Part of a small language model's weights.
Size: 4 heads of 128, MLP 2048 tanh GELU, 64M parameters.
Training: a variant of Muon for these matrices, 600M tokens, 9160 steps.
MLP neurons of a small language model. Each row is named by its layer, matrix (up: input weights; down: output weights) and neuron, and shows model dimensions 16-207. Each number is 128 + 32 x the weight over its row's rms, rounded and kept within 0 to 255. Numbers have three digits each.
After each neuron's rows, "fires after" lists the tokens most often just before its 100 highest values on Wikipedia text that the model never trained on. A number after a token or word is its count.

L3.up1089:109173109175146168182161111119117079123103176131166101127136160133100166126117083140116090136177059162170171133148129096130092128123115204162126129176134117128115078134141100115141134139118104167106134247073155141108077107116089147126173081143147159139077136127108111152142114140143137128100122117128106165095147124134137127149146164161110117071118104109108089066108146109147170150152150146169126138159148097132129186138099143128065098139195075154124137114122167106187091188122167123175087182096134130078106093084130090175121148149156090153110130119143171122093101117111178143
L3.down1089:191131083202135137108134110156135154165088114163115135181127162158145126151148108112113115135181132137170104174094161100129104100120112131185110174163126056129126121136132081131141139148111155152169110175104126150155148057114130144137128097143152144149111138135116111097097148140151121168206154123144106088121097097114116140136128160181185155077097124101057103170089192114082097124130067177110113122131105119125092150137049150125101151158174102126126177116183160154165126150153141067123088156086111153078152161063125082124180086104183088118149062096153208099114120111094178129
fires after: " the" 20, " C" 14, " S" 6, " c" 6, " The" 5, "The" 4

L3.up1451:095130141109172205131159102130115200138152154114119102144072128082123140184095069196109112088157140166152127147081143052103119089148162146125111107110117152110112159147157107092155116149133203124129109105152116106095120122209130086050136132091171068130107150084156121149114175148111058105125116131129104122124127144128103111145088108123113093143110085232116175089123114087095083119188083172089137100117135102100121112097080158133142115165084162090108129127115094070082160081108071112184166159110101167182185185097154084146096123181134141172152147132139112166168145169094153157
L3.down1451:140115149150098132183170110136088139104168118140158161106109116099148088200154126137129111138125116167120101096102145176122113118118089203173139095150089121108114155117217140099153085153121179131148161126119123139043122149150142172128101140157116105176151164137110129157093202135110078148139122195145054102078127118104134129128186075117171154174095106165162142087140112176155076101125128125125145099163100152092188105089148166103142053179115081153117062146106185067128161093158128171131089134156151104093140152088180108109098165123046137130124199159110167114138191156146085175
fires after: "\n" 23, "|" 18, "-" 14, " |" 6, "===" 4

L3.up1541:129126132149110144052130190097149115123065108120089090059142125103143098155139170162107146084075180140121131147113120153119109189134090123123095108103128105120155095115146131200130077095140154159145063127114165180088124126132119102123132148084132128137116140131104064149125047133108122095121159100137094170195150136075132124144100149064061157130172158182092114142141132128119171151225166145124065087122122086079163155116176157112133078146161166058093156121137144102160137080100126124086182093180118148132118158155158196135132097165097159088112133140136139133171105084139178130
L3.down1541:204108124138105113097179120143095158110095065125129090115170152115116112129128106122150120162140186095097154168107200103182151140136118148141128166125160161093136127065123130149091165069108107097217150139107104149110122105164064121175145061072144194133198165166140136126139166124133154209184143110136148129171141157166111158114122145142111137155098114149150138095227098143100127105093140137143152138042131150138161181142179133134047131151090120091146113175124123147114168120126168154188145102086162135153124107081114105125135111172167157079082164130124131087136134098182120143
fires after: " (" 34, " \"" 10, " '" 4, "s" 4

L4.up1421:155125148135114082173110110120165138109163083112148082073128204187031074161146168147149183151138155114143127120102101105126154149101184148100152146104132171071157120085136153073105139100151129172176112125155171119069091121136202082110111171110118192117147185102163172105074104086132171147105063117146101121137133070133055145154137113126139117095175137093115123136125182094103120177157117196110140092136106154126121085094132116207108158163087160086191082132143097169073112078107179125151146104163128181159159146106107111175197112064149167122144167090167105095094165162076121133
L4.down1421:078152148117139108067156145111112158166145108070143104187211176159087083196116141101137124172083154092148112133087101123178148094102145140120111127119187184092164110096126114139156152145132128159141117122122118072065138078148110186136071116119121116146131192141071125149169059088132127161112104131201174152137137071092136166144103119082104170107147090052150159139091154108134129178103126166060156133145116118189107109079063103157102134196130159107139100148140143184133122092086152111163098138138132174143098075137150118153139139101114144104165111066143119069167212145177130133
fires after: "\n" 35, "|" 15, "." 10, "S" 5, " |" 4

L4.up1898:175122171127066112177095154167065172172077105143148120110145164125115134186149166136114085079140103117124126143142182090069084133125165113024101120113090146136137110117131170119138155087100142119129075143122127102115094064081128103121165145129149105102116116052086157109152172170183080126103156129113066127122161169109119208142129109115099171155099169110124152126077129101180135154148089146120128156112194116138120093092187098149128145148127172125132108110077159060079190115118088147113107132058153101135142075139118106156183111124141130061130085101064150168148109143144130176
L4.down1898:105088126157127148159098108104171152165123107182124088116132096106113115216139106146117099151133071116102166096138114157122126065072142165111104071107099132150156125077157177085158122085075160107108117114102165126084156101149190140087193146094085106130150147141081110072150179034156063185133137100122061127131142155079156082104115116087109126214148116118085162156088157110170158144126119101114089106150175081129107154172221133104083158144146136148129085127112087111124166126115119174102113115127095132142128156115154165141178165124101117131065051103108169120145145146190123123
fires after: "\n" 30, "===" 8, "==" 8, " |" 5, "|" 5

L4.up1724:095101122127097121176108022131125143099154147145138138155101109115050086185095161035209186145151148095132099179145099128161185182119153184082192109151184103174119095154198150138163146097003032143154105084115145127164142103104155104153176102161157114136116080062155182120087129059085068110114081149103100090153144151140167104122133109116110096126136097069138108153120129150128184141135150101092122164137121140117135176155144135112091146121138175169098148121145142146069131112119077193122077133164144152158084090142185116127172139120141109192101097154167084139165081128102151065
L4.down1724:121123116094155064186172141122125166096122089045157096135219134107143108107121100051112120157124131102115176086147090081088145134150130112129135131089148133115125082095153079143163087056071093119107164163164186129085132184155123119183137140085199079120130125149085116133158086148150159126174066097194161138120119155100086092160157145141164122150089109155103183162124135117117158098135138123110164104134090116118133129161158114160083154132116119145086144140200130106188074103078106077147127086079107112140140075133127101117171114107142107149159140132109112110061117080146109147
fires after: "L" 18, " L" 13, " l" 9, " M" 7, " N" 6, " D" 4

L4.up218:158072102140168155093157142076125150149168075143097124102115123098094132086140083141157098092104125146156115107132142077180154121134177144188088116156172217107121056108101150154111133140140112118132067159127129103101136175094154132139144141102156171136155149101133125154076122093115086144162156126114090144136133095092131192188135107149143207148085121148118153066118123122182072093120119160139121146129124153114125100117112196152119133153132124106119180118154117217092127126169076167159161085089127165110111083179044148092156070139132129145122172120126153189192141127124110151
L4.down218:171163199167136131145103074134131105190170114153084113103138092114083148099121085189146060102157140183105118133146097111184118167111119208113128103113089168112103181117139162160132149120127075152114086202157133121105150072100147183098148149091107129090151155103112123114160150089151072117051166153178114096094082098110177132060097083129140163138116094076125120119086115111134100107045097101164201160131147185085120109100117142072132149116133112180121166129134139127091113159164120111125118109147117108094064130160147125191166128090137140132115154119150124109114105202204110194
fires after: " (" 15, " the" 14, "|" 10, " $" 6, "–" 6, "\n" 5

L3.up1131:120068179165100136161186167137051150174111123101112114117125177103118136136112098160143122130161079080146157120157162100117155185104157148190156117163143111130096085130171146134107164104080119107165084122115122133157139248140132143166125082120143137102117157100099107153073119109081115104129076150160135125155081167124073177095162145129132135144115119166124127170123135110101099123122188142078131130112197109138134116144163195107097099107145073127091087163159183149147129059106181114132168129136091119227103134152060117171121119181095155090152156163130142174156186082135151157
L3.down1131:147105157095100112148141139122101110132091110060074140116107134130124155137133171184157138131128116104156070092127155112118144139122119101170160106077152073149115183159086111147124138088138136090099113133145153084140134191112179065159090131125109043062133156110159143128067120134127145175137092113188121137123121109098185162094155142130124081085167131125113152163180124146130160125093146121105167114131154119136151170128073094087150173188165097111115044115158126173124103128137043139115181128137156144158147113129119125139115156050123128113136154117147077134100155089133173093
fires after: ":" 35, " the" 7, " that" 6, " for" 6, " a" 5

L3.up1700:138159098126167139092133117176117152094088197134131105092120202085154079112168100157114150138097115118136171216109123131196051125165154126161136050155160103130118098154158128076124098155124115195085142161130129179154198141121081053135117151148156122091182126110127108138182097134097124118128121087104136051165134117102097130131072149207175150129076099154107136112151147127150132149199127119156073130116113104179136137086118191161129099149094163094106166131131124102106141095138171107166107128121087165174127142038120163168074133163126098130144200111147140135114124125099144153
L3.down1700:130118118155160156193154119107159116090126118161141115087151083163126105136110214114073093150118129138120171153091130152167105125150175088086172062102080177135125120032172137098154126098152170199164124086107093160144131099106122158125063123091141114098145070132118155138156109121139077137130128145126115117176163123151124080132086075148134103118115129120143214081171135134092092169171122136126057144078151112146151180113134163187141170190110131093174138128155215087132132147164173130157090129087104164133115060072176097173088131101102122086167122143146075167086151088092128123
fires after: " (" 48, " \"" 18, "\n" 8, " " 6, "-" 4

L3.up375:126160170121136115104168137163168120128130161129148158107131161083113097139122150113102186119125155103143060105119138127116132121124132144152155139132082079064137112132045175195103095140121122096109080162146154109108108112124142125131129142083058128130166138106065153076106171102154097130164127144129161116129180171141104164107138111200121164121140162112135159217132132077077133160064083166087178119088092167116140123121120154104134151119189155107118120208141066113124082136118107159108126100104153128110111128135131072125168121161086166160191101073127111140173115122123160157
L3.down375:078207117112108110125134103133119123161134137195098121147047146125124108143122126158110100146114095092105107094073159097159164145141151120068136116150116059123139170142096153076093157228106130133141116156170107055128094158109166130138143152160117143122114109064124154103107192090135118178095070122090146086105115138195088162144178148163124131150148151133147162209139130124178102121108106138113153094139178153152134075133146122127122118093180168148115102169135084150117195184157077107156165109085157127148169073111132121131184141125105140100092107085129144158123179082166126145
fires after: "|" 25, "S" 15, " (" 9, "B" 6, "\n" 6

L4.up27:136182056099069078113149115133166129190142146121140141118124120115112155115104106141146198108116133134142110108122127145166119130164103150077189070117197065080126145162092194112154061171106133076134115200156183168133109144091110141140130136140132136175156141123130145127100137119138156148128092143123124149133136157126162162122086217125173131127056149087136157153127141105115132158091155143150116139143072117102159229140161094115124077035115130124163065128139103134138061109092139101203171049172133129165093165160127059127157113109099105155127144131140148085121121106104107145
L4.down27:173121145108102119082120100122120084126111184184089082140126139134096142150132086138174049068167147094140106166151144065159127152185151111093137106101162117185115127171194152136156088195142048106149120132062144159105156128155094152149153161046109135173121113053094126129123060167147137008095112157120199139152115066135140135113120203136160160128097159162163115146161137099127098071126131118086107129167137113072129157188170091118124193079116143111107152136173123130130133104135109091138106124147129133116129098123167130113122080111139117166134097119190102123114136120118149102
fires after: "\n" 85, "-" 5

L4.up688:118115104091130131096178130108129091145174168151148119077071111126161145160160163116145139151118182119173167177133149077124177143172129109104136165185084123187176129130186138172142109101137134183129120129142120163103087186141120124143124070181133152160156128036122095115137094110088110137155022161139126136163100168074072146080125166104161166134108186138118154122148044165094150149154114134133110154164119101145114075140132076088154132118081166162120143115167094131086140084127147198130113124072071108098116114121095131121159075083123145158092105154137129124099138108129100109
L4.down688:131124127161157127107151116087113069153153113121108119101105137176088109120152090137088175054124133134124114201102134099171107182185183168102190158201162167176194117129200107150167125131130128105126115142116155097093113114131089139101092120175160152135128120152130147068167110084113107072085126137108110117131136125124141139048153174154135140139136152147079131156092135128141116112128133119096106132129137139184145074059123077124107103083112117077128078189116162185104161126125111141162142115069112100137112125062106119175154109111194124114187082080094090096084127098165124162
fires after: " The" 25, " the" 23, "The" 12, " D" 11

L3.up1904:108180118198121114142198136163120072199104085122122110056177131114097121093185061127079138193114114167189125134130082103134133167081144143106189152104186093080119098131139176109097127147077146113130175163136148144126166155182077121162085105196130095140085077108165060113119152119140103093109120126149152152150161142123156187066130210112145141166108129142132122108143169121125135162112108157122157080139144152138133056166100153123138156116054136117153182200154129141215109148106100128150134149134181131108100178077173139114120083124163146105151167108166191088121129088092086081
L3.down1904:100133160181131123137103122109134133092110172122160118082124087154125126121182100168157115145152098183121176135098177139125090109142135135151139086163144098111088143135112142146121223149088126148109179150169098160107144132164167147107162108159107082097109085125151151097114148100088112156142174123115164141170092116117133140111159113169154139173071125147028131135116139071135113153131127136145149121163077139133184129104149155137139143180087133171160144078126125120167083137116096126078091163133148139103189130186135109143132074039161169127122039115141135177071168152155084214
fires after: ":" 33, " the" 33, " |" 7, " and" 4

L4.up365:131145166177119101132146142110124117223159140149131122083152136076116109122121052166138175125120074193149183111124178141150035106098114117153094149121118128146134085142164165117145103078161085099118126134122110110091153226125160080130090128132151169120100122189166171133132175129154066135089121158116132162101139141081122129157179180138134112198116102140109179063178115100193111131148126133059153080157070164161150141183087154133091171166128095128120209101158165169140086163091102136130176087171054109129133144111103069111124087131130136114114146079159148129153121131123144120
L4.down365:062169120150138083082108153109150153122147097148161155110109203087166142142180150096101142124102076164177135120134152123113111150058101118144125195066126080123126157127080153122118175084175124075078155136146143162116091121148154131115115076198130179145126088130141158192109109111151058142157189117133178144146171167131162100134177135127105174106119134095099091098111129107152143098115138132130131126112130127095146061114093160136086128111109118125145103100205068099136111168101116188091140078142122126116149122107167113144125061092124119104041086163154181162143107146116123132
fires after: " (" 33, "-" 9, "," 8, ":" 6, " \"" 5

L3.up1246:129125167161088128139135143127204071129162062169120125121094116115138173157155166139121156105064122135119135140099099143128178124102123072167100118136112072107144105134094117163042119089085112118122127125138187126143164185184131135165136092111153114100122131156092084118128150144086162103158074128137018108113143134146094171104115131070146163140125124124140140109062120133107033177130162107116123166171140121068134168202143137116145098115095108126116150153121106086167116164085117093093199096128119192129114187125164145108093086127123177063114137178113147141187103169192138193
L3.down1246:086124129114160105086134133124154071123108124145139194110069080131162166112123144185113102149106143097158201144129139118074143173098112124149139155133204135160155111147197117092082145102128148198152122074168196126084087123154134148134159085125118128109173144148131106079125099099159079128167164154101182107136126179150100101133146093112110111120117084115133099079069135136157138117170131109137150136135136152167147130124141093143119068100133112112088137103152144113138155135097078128091152172103149119056137164123145069108131101170160158102085109115125213116101090101125111193
fires after: " |" 51, ":" 23, " (" 8

L4.up675:126180119197156114115102111142122172149170137053132134136100113168172110131121152110093188125147164114139145112164109165128126106132124167105066081136118164113137108144116172109082114130129112179143103174150161170182068119127127162139140159177107093137128111130077097115128145156148091067125103137139125110108112127088096102157137077110134124104122083053197102149087105098145128115104160146129150142218151099134163148123145124168185078069157118137152148165114143076078043097083080129205181148127057127129083140125169099133147104147090121116159096090170018157160140116151089090
L4.down675:107108081112123109127151154161106082179143133080138120146130154102135105122092131114132083095098112114145130179097057127133195117149120119061151139128193144074124074144143152110152105131123118195092168085121103212135140125103137106151147144151124153146082096070124059116108145150137148069143095163128118149189132165094123148114112136089180151156137128103125182118110167161161105081131173204100145070151136050154103143195152100143138134142103122103148139134149149173177110095143094174157171109118159139074121103142158188082145116122118128109151109109183058100160119088186154096
fires after: "\n" 65, "|" 17

L4.up1048:161126101152112150066077141085127139119126106137142120087140119109096198140122142163175131134148081134138148145084114180121199106140123104134170110132095115139102108059152121085087137109230172147121131168168169160084174160115102082139117135160121116161092137094134120072083117129099146125113123127108098134072138144125134166177140124161118109171157147154167106105098131107106089145074112117158147089161101119108154141138095118131192097095146160087126194153088157130083029110122141156141131125232060182132131113062152126088189103139135095143172160183053166097122096118166117140
L4.down1048:145121168139164101090149139091117127125126134117115143125137191105179125124168128110139195141125142136160170169100126084131173186177134136162119080148131098106109103117130118058148123093106168170136190111135123080150181102111130178159123130155144221137126118113163107146090096118166113205142091155073134106175119158138111128124121105113125143154141090154067097154103153149146156110097160129101097082104197105102100196140116191104144124138121177111109161150107160112091143151111151153083097119134093126138137150137152101116175144133136115140162169093088115182109128129155163116
fires after: " (" 18, "-" 15, " \"" 8, " un" 6, " Un" 5

L3.up793:087137143096131066075130195169212190134153142138207123126170156156153179133121108203086090162117129133147190124099149102157150083155146129207186162091152140098128118112128125119141143118135132126123162152095130191101205213117094127135143159142153117121118168057106147093139103039118197113155152162071066105207167178124071168137084095132145159110085105131152165120104108149154073137072054206207137151100162067106136155113125152159109115112160180091167148150095155145122106122145146171103124124101093137128184081079102084104074123111102129175129099194148116083061071179127149117
L3.down793:055127158153194090147126146152110117102091154089124168142175114124115122070135107173103136194123126124104127122106112100142130092149191159142128116125064087068134105158157137108123154165170158170183152124109116145199162115102135087097105175130115082115111096125115108101067152131116181159088039131120126180142151118087197149083113128142125105110119191083161151097136108135105112115079087079134103117144162110152129146126061151170080059119114177107168068099079117123088170113142163158098125156139145091193139120085148104103107144203159161111143164135109136171125158126143130152
fires after: "-" 41, " sc" 7, " (" 6, "." 5, " \"" 5

L3.up1731:106167131139094103132054156135109161177128186088109104074121122127155178110061111103145179069118169167112105155147110127158159133133103128042058069170119158137144128100133129050141125183097107074081120134111147101145134102129104166100114163154155109131138087119101127131143127114129103081142073112102175118136127169170128100157160108143117130107105116131109118175125124111128116177116146145143116095166144117116181110147133079140193141128129154175137164105111106147132042034154109130128169061144132145170143083188113069145125101184140101153112127114116153131141118109124145132
L3.down1731:076162113152085152138069130123121108175171157040113087133100133110184115063073130125174092062126166144090096147121092110141170114128074163110109129162152130165116181145125129065160085186087084119131170091044139128111178150067118098115144179121096146145134083079156077091104155131177105068099091155142156092160109121165138162134152100126117158182168053094066093134142126110156105087106173159063078140102120070167148159128126097101171072123151119129115175174172149152148104073090105099100175141112164139145155124100087121144156117117168101123112152155110124108149111098127148080
fires after: "\n" 98

L3.up1032:147150086137091117138122114188127164169136134096127085111104097100140102117035201117125103110090107088161082123057101137111150095141173190139153123121135117155104121100173164119112125106112141116184135124104133112108085148117125133184126174142150172126155171112128193100154172084101175149156094091141131137147116141064089178116122158142149148099136097139178147146105141133188152119146107127137111096125128139105135088137155178134160129167107142076147142107087148164108147062137140120145170093170092114116120149150118082099109139093161123092147105137054150078165148116192151177
L3.down1032:164179097118160128141073126143097159172127094093135134143067193129144138037159137075121111145124108166153111145165169079180085166120134136124083137128204095121147152095166144109157044146105133107110160108182126121089189155119095137068101128142163198149182128108135113171150092100099162146098112104130150081154136113153114090100120085085111136156126045130135133150192114123188072185164108182120044106148116090148175163129165125102165072085155092092176163156094146092173146101110127115149081140130122160120108111117105153117145095102095130153103106057143104130133099138124119140
fires after: " (" 32, "-" 14, " \"" 13, "(" 10, "\n" 6

L3.up1013:117164072142128107170186126134123076141175129093113088125135153132160144181142070168113101091096122110161112075132101101117210101125172156130184177077147123147081164100126145141128200137074128174116070160137164179122102152167124153125127153167125164122126155118158095095163081105115122144123090141164073117080124135118091194140126172138214101117141126155124130127100115140137090177101125181147109158130072125130178111081121132094155118109123113141072083148137122151117125099081136133167178117133126130119147193154085118144151121155126145127148132143149121170094158097129128202
L3.down1013:103141175121152162172164111115141107130188148136149109148113131125111112193130113159114123056126133157113129113130068156144132162134130113118199145088185152161094182147136111237099162067076132178115081160140120102099133131140153168104113123141102117135106111115049125131134037076103069117148131156080130069143130124166124094148122134125194138155105126133180083108138108137175077154094190110101134145168091154157147138146148098087174215123129078143101071128110115150103069153096120148114149105114139089094130147126098113178182099121158141126143155164145116201121105088124106161
fires after: "-" 45, " (" 7, " the" 4

L3.up1352:151108127089122133101090140113159155119134205154125105123114105096152133122146120196101110112123127116092115120123124139141119071172100065138104124162076154044118151145135162157121120142125191168135157108142108176157065204080142087140155115166105127086124121133180044115124155145115142113174091071132092100142058107147072173181081106096086127128120054122089155168132126092060177140141146152157144191075105153065157160108117113154122109113141130099085145151123122101106151092166144104142149127148114166113100178099107133154131107143130177099157163177156119121144105123127117060
L3.down1352:104108109138132168141138111133108110130107067095134088129177100139155114217073126146136138113164135134137114086116153149127124115106090090192162108138129133130128107108177101085086181089115064146104181108115130081102122102066173139094080120097108138186154176139127110074129106131141150106132076107135134128103132101193165114091118129161100208129108171083150111112113112066149126133110109143161134120084133141110096150165123110134140114119053144084082147118114135068119108130116102119067138172138114114148152202099138116085091122168204132126155128063100182127140154126070110128
fires after: "/" 15, "’" 9, " \"" 8, "(" 8, " ." 7, " (" 5

L4.up955:134112115119156092124061147095144121060111147153158145142128141114118171123151086126137089155144083188107125097065177052154165101119107093158154111117065125094108109149180174023118156130174148144107120145100114077110138150147141166125108100148125116137135110192161178091116115189122149073104117089124088140189135129141094123157083114058207138152125101170047176091138152102158106151097175166170123112058129077121114102168079111047100037075146163173065161131158099134157086130075129125118122141141095142156180165087135141070116152101121130101138138150111109171088109150148150155
L4.down955:163147137143124070124124138138158136153102107116107132144144168098100103126135131128121154167125046174109142142089125131099138198090159178182115103166095130093127174122059113146110099126108182123118084134116154091130114132164084084125117125106080126125127068096129147087119106122103170163145141149126161082136126084115118101130138102125206158076147089106118099154110137140151202080110125101078147120107127085177201087129154165161029063165170125162112062114122065131118200129111143152154146127099151109169105096114093137036095116107130119115106165128113145130107115104189106138
fires after: "–" 32, "-" 24, ":" 9, "1" 6, " un" 5

L3.up937:177113149166163127220147163146116118062127129086094098132168160082089132177101119128136129151060095165123139132111164097136125143146159140125130136177166135087104129148152129131096115087101171138123196146142067139061067168144153105073155126109108119075141136111151116112160173157119131139157150106127166138097113138139121177075069143090118145171050122072117105090109145096135111116187127145137150113189160089136141139080134173180126097143139142085140167144131131161100170131137132162111168086124154120165133161125117138148163087166096090098064180095182116088142106152121089158
L3.down937:194109072192160128162140170102166134061111128165193091116173119122084095150134121124079160129101144135155123165154104138135142142085144157085135124144180118159095127142079073135103109093133123164077130131138072157034105126095149172093167136162048162133178126126119064120145160133156137134106154168159140178124075092198125112102120119164149107184133085071139109092148172115169104085138070118121136097185114115110143110128054141152072157146115134112163169108072113176126132074113150129153155159131105108164129155109118124120152076137131100139123189094132138061121134087113077077
fires after: " the" 29, "-" 15, " (" 6

L4.up182:144118126173160151143126105126134074109183074109194080126099137148128156099122120119141146187129103129124161077117088107212164125154155159151207195165211173156179118118112160129077147114126114110050166153140105079153135143171019078160151121059123115169128184127102136151151121118160153122123136127120057141145137146177101179145119120080159118104136117086128124077097086113080202091110133121111116128118071094135225107121152145123107087134116105124143147177177124095138104107161108173144103121107117077156138134119105125156168128165131163096141116116158140141099087110083058193
L4.down182:127111129180123100133062167113121099121119093120183061157134204128067126130135125150142086193155149139108152069150139126140153141122105140089141102230177120156136159152100151179098167154121132193146139130102138145157096100095097142111125130119136104144071120084110115144092099084152099185133093136113086170129098140139116052124166176110108137120093135157135080189105145186150142102106145143122117130133100117126144115102157140131120147098147114164068096081090075145093104090138125109130120106101114077089109115081088163106124084126177150145165144137184206098164148062150147120
fires after: " the" 28, "-" 11, "ec" 7, "c" 6, " The" 5, " C" 5

L3.up1990:158093135171137168125108100124127094084177132116113114142186143066137103110104122085165130139163189125164148134112167136134123130088143115087090144158133113158141093120192137151153123130123176154144138136186171090096122169104090089127148090107078100146098134078154116149147108133050100156138139175137170159120070146159138146131123168149059134139168161111110127100138112161146160106146090203124087159127164121171104177117061122123066132164100120059113125097137139127152061191198122117132161154151069129122105124100184109144153122133100106149152096128042088084157081125162132095
L3.down1990:172151068097100148139144177151181137086148115099083131156143156088166083104096091126177126109144115160124096066122137092105140166108125141130155120169117124146144125094160161167170107055094190224147201128196096126141167123118097147156166070134107101114105195086159113091146146153136156120164104114120155115172095143174090091158135148144112148134170108139115099172176111081088136101160120134139124091124105134107097117094056130191102167135121103092090092115078099161079135141160123075123096174102117146132126144116150119169137117073131085160119183087139123115124071147117146099
fires after: " the" 32, " The" 8, " that" 7, " \"" 7, " (" 6, "\n" 5

L3.up1940:113117168115141150171140168143119116137092106146129110168119190139117130159104148103054116149137081044224149182153169127052115115150158151145142123096123145136132134182142109106170078116121136132099118140056165103120094130118130135092092145161150131118155197126092123192108142163148125138128170143123113208139130114096108157062173101113154144138096132136131139135090120060170166145167068194115115136155129105077114090086149137119123167102115120067091112109164131115112094122096127188176139131127095108062075172145168086083136148151119159104166159087088156089132091106129111152
L3.down1940:081120140194158091078171172118097146132136091147143063142124201147179054160149123109125175114123106116130197127154131121087114145090148154129165175120108151111196151120126126077149155086084111144109131141111162097096157121173105154108094108124121136113151187157150063152153133135106125182197158084092089148117154171069157089094130110152123118122136067136108122114163055135153132123157147199151156141161145115085139176100152158163096164137058137113082112095130103112171101135100161189128121155152099168098143143167150161103092157137160169052116164112115151095119067134100121085
fires after: "\n" 50, "The" 6, "==" 4

L3.up108:155141138137154111168136117116171101144173111165126099091143164136159145168143153179091092104099087160115124131082104108105090111103194084154156161094121135138104129071171117111199081084167148129049131160182181103122125134079161056117105167136156100092124135134166143163114161089156119079108155125156151152158160113143124123154104159124173142177105160110106145123117123167127154158155169102083038132124102134139175147133120198163109144142201163070099147107097128133102127127109130139095139186133095141095136153197083171144123104162094193093114116140114155173126112167129122131
L3.down108:131135129147080079106110155115127103119084099150157145089132083129138093119150093112077153171138147163172132099085164130149104119088193095102133154117157176135202118080100142102156113089156135163048155118143101138100150171120171131171167158090144106087111102113159069121114126071121169193126200131075121145139121104131115145125112191134139091145136101158123160136176156145078116150183176189114100193144125101119159114092154160172123138177116165124138111081153137140155127132092100058085135136125197161096132116148166134122142125108107162092146175105131178147124078114115050184
fires after: "\n" 51, "==" 11, "′" 5, " no" 4, " |" 4

L4.up44:142153153147110096129118159206179166182090105145131112146135170174121125141114142159120117160137116090060111098146113191137181157124163112133171121133045134146170107105146063078124165101112162147117135114101160093167102155160131085204170061149146171107121137074110142066126079116093138145128070133137097131126143140168174128099108082109078123082127116085164111132133156133128145110137095187157171152134086071132125109153144149109156159135104158109160104147155045183102170047139124146158113121137103147148141155161151102118140190092102187111127097091159120138136192153108094199
L4.down44:149148157088087131112139117164166152123102085197142146127146096025154097182129133160141095145185145107077124130134148148133136097129142144117125131097140141186215079130113130147164129089128146156073119100125082144119194120104150119097137126110152190170094140105138161123107203111099113177061048128091114095100135074137106153122148229144149134127144104167137175146144052073124094155157089108138141104138170122179153059110140117097152118162127159179203019158097075142133099085151167089121147142162117117131133166115172165086100116133108134177080124128091103156131134163138158128
fires after: "\n" 55, " track" 5, "History" 4

L3.up426:139113100119109163068161111118088096154132095091098106107144143118167185083135115085158088166153140113187135163088136149127134094146166138085093094156136145157135094131118090082163158136108148109096183175119107108097115137163100099131105114112134157129118167155049127085132079078140112153086139112142161101148152078134141127163083224137138135174134201051190166114135107121188128164125127144157100160101073143074171136104119088141143100121155105108153100190079104161195161160131081160156144094164118095127126154148151110163108141140124119157119095170146155116076095160053096147
L3.down426:169056128157116201100154117053128095162104152126129104150121146107141125136156073126123130141192129093162123121191096124170111119111099114109061138103166123175120097164144149146165124053166155145140150161102128095131138141122103098147129103089103133135102151177101139119124142098148140180074148128115154112121149113126128157151099195086164133153123178099182168119052144088152133229138166110131109153102120145166201083089111107119145104054169095114181146184122139186129130074147116148110145167222099143158126144173160146155168121136095096177138172176124119131121067131149089159
fires after: " (" 21, "|" 12, "–" 9, " the" 8, " in" 8, "\n" 5

L4.up310:151052112167148116135127103165118138086111117162106072105178140121123071131109049156135127131070095079129095103159139113124093084147175137073110106139180170111099067138131113155117124112100182177114159177141105123109101134119192121126117143089142112082070120129143169126146081150161119096084140168164113168135153114162095133120210150193122101108097151087116082144177077152120141132162120119203132172156187107115146161121118151088142116138172149112080127150140206101146114155147103116031146177095149177136120131081172122141127162188135102103076162147135134163124124135124149135
L4.down310:132089123106151110154104130169139121201113165165115112145183113172106109130085080197143135096130119131125108131133150128127152148143092154139133103078209146174127136079144114165157108104114086114106075098086159151097069077095146124090118118104165110100126136153106168096152135129156140154119142161145119129148118098135125121166136131121121182097109166152142100129138191114090133091150133164118122110159149121124129096133116102132114130145148138122072120122164175099133170164103123115135197123156126114162113122121176049086071125168181100160153158182079182182143119115062145056
fires after: " the" 66, " The" 4

L4.up293:154181134099173143126082105139150127131098152166185137141084115179100134123144095195176085080081102137118182211158104143123085138130107180089153137050103062099109145102155135153129145126143128053106099101112130131105115120090148121162101131115111134068116165068150139132147118101123090097117118169076112126087151127108176159174173081187151077082130087155145150157103112114159144111131098116121130148108188090138165113158135134150086154127097087107164134114090130137151159082134115155176130142108172136085072135125107114151104128156170134191196114146084103118135099096142187131
L4.down293:109131135148164112119080156134100198110094125178162108135143085143172170176147104146083143150150093188158156136154196092138144115083119149131136184155115116113170096080103146142146169059106082091072133076139118099174149238154171092122159093092161165098069056125104139163126105105091155190120109175102097124116110160101113137108122141118140121102139156212123154132059130098169083125137018080151127059144189098162141131165154183108106116167141116116127106080138112115152144112113175166119116075133083146171083168141112099130105153101102070127128152077093101115067113093130148211
fires after: "." 44, " ." 11, "\n" 5, " Hispanic" 4, " v" 4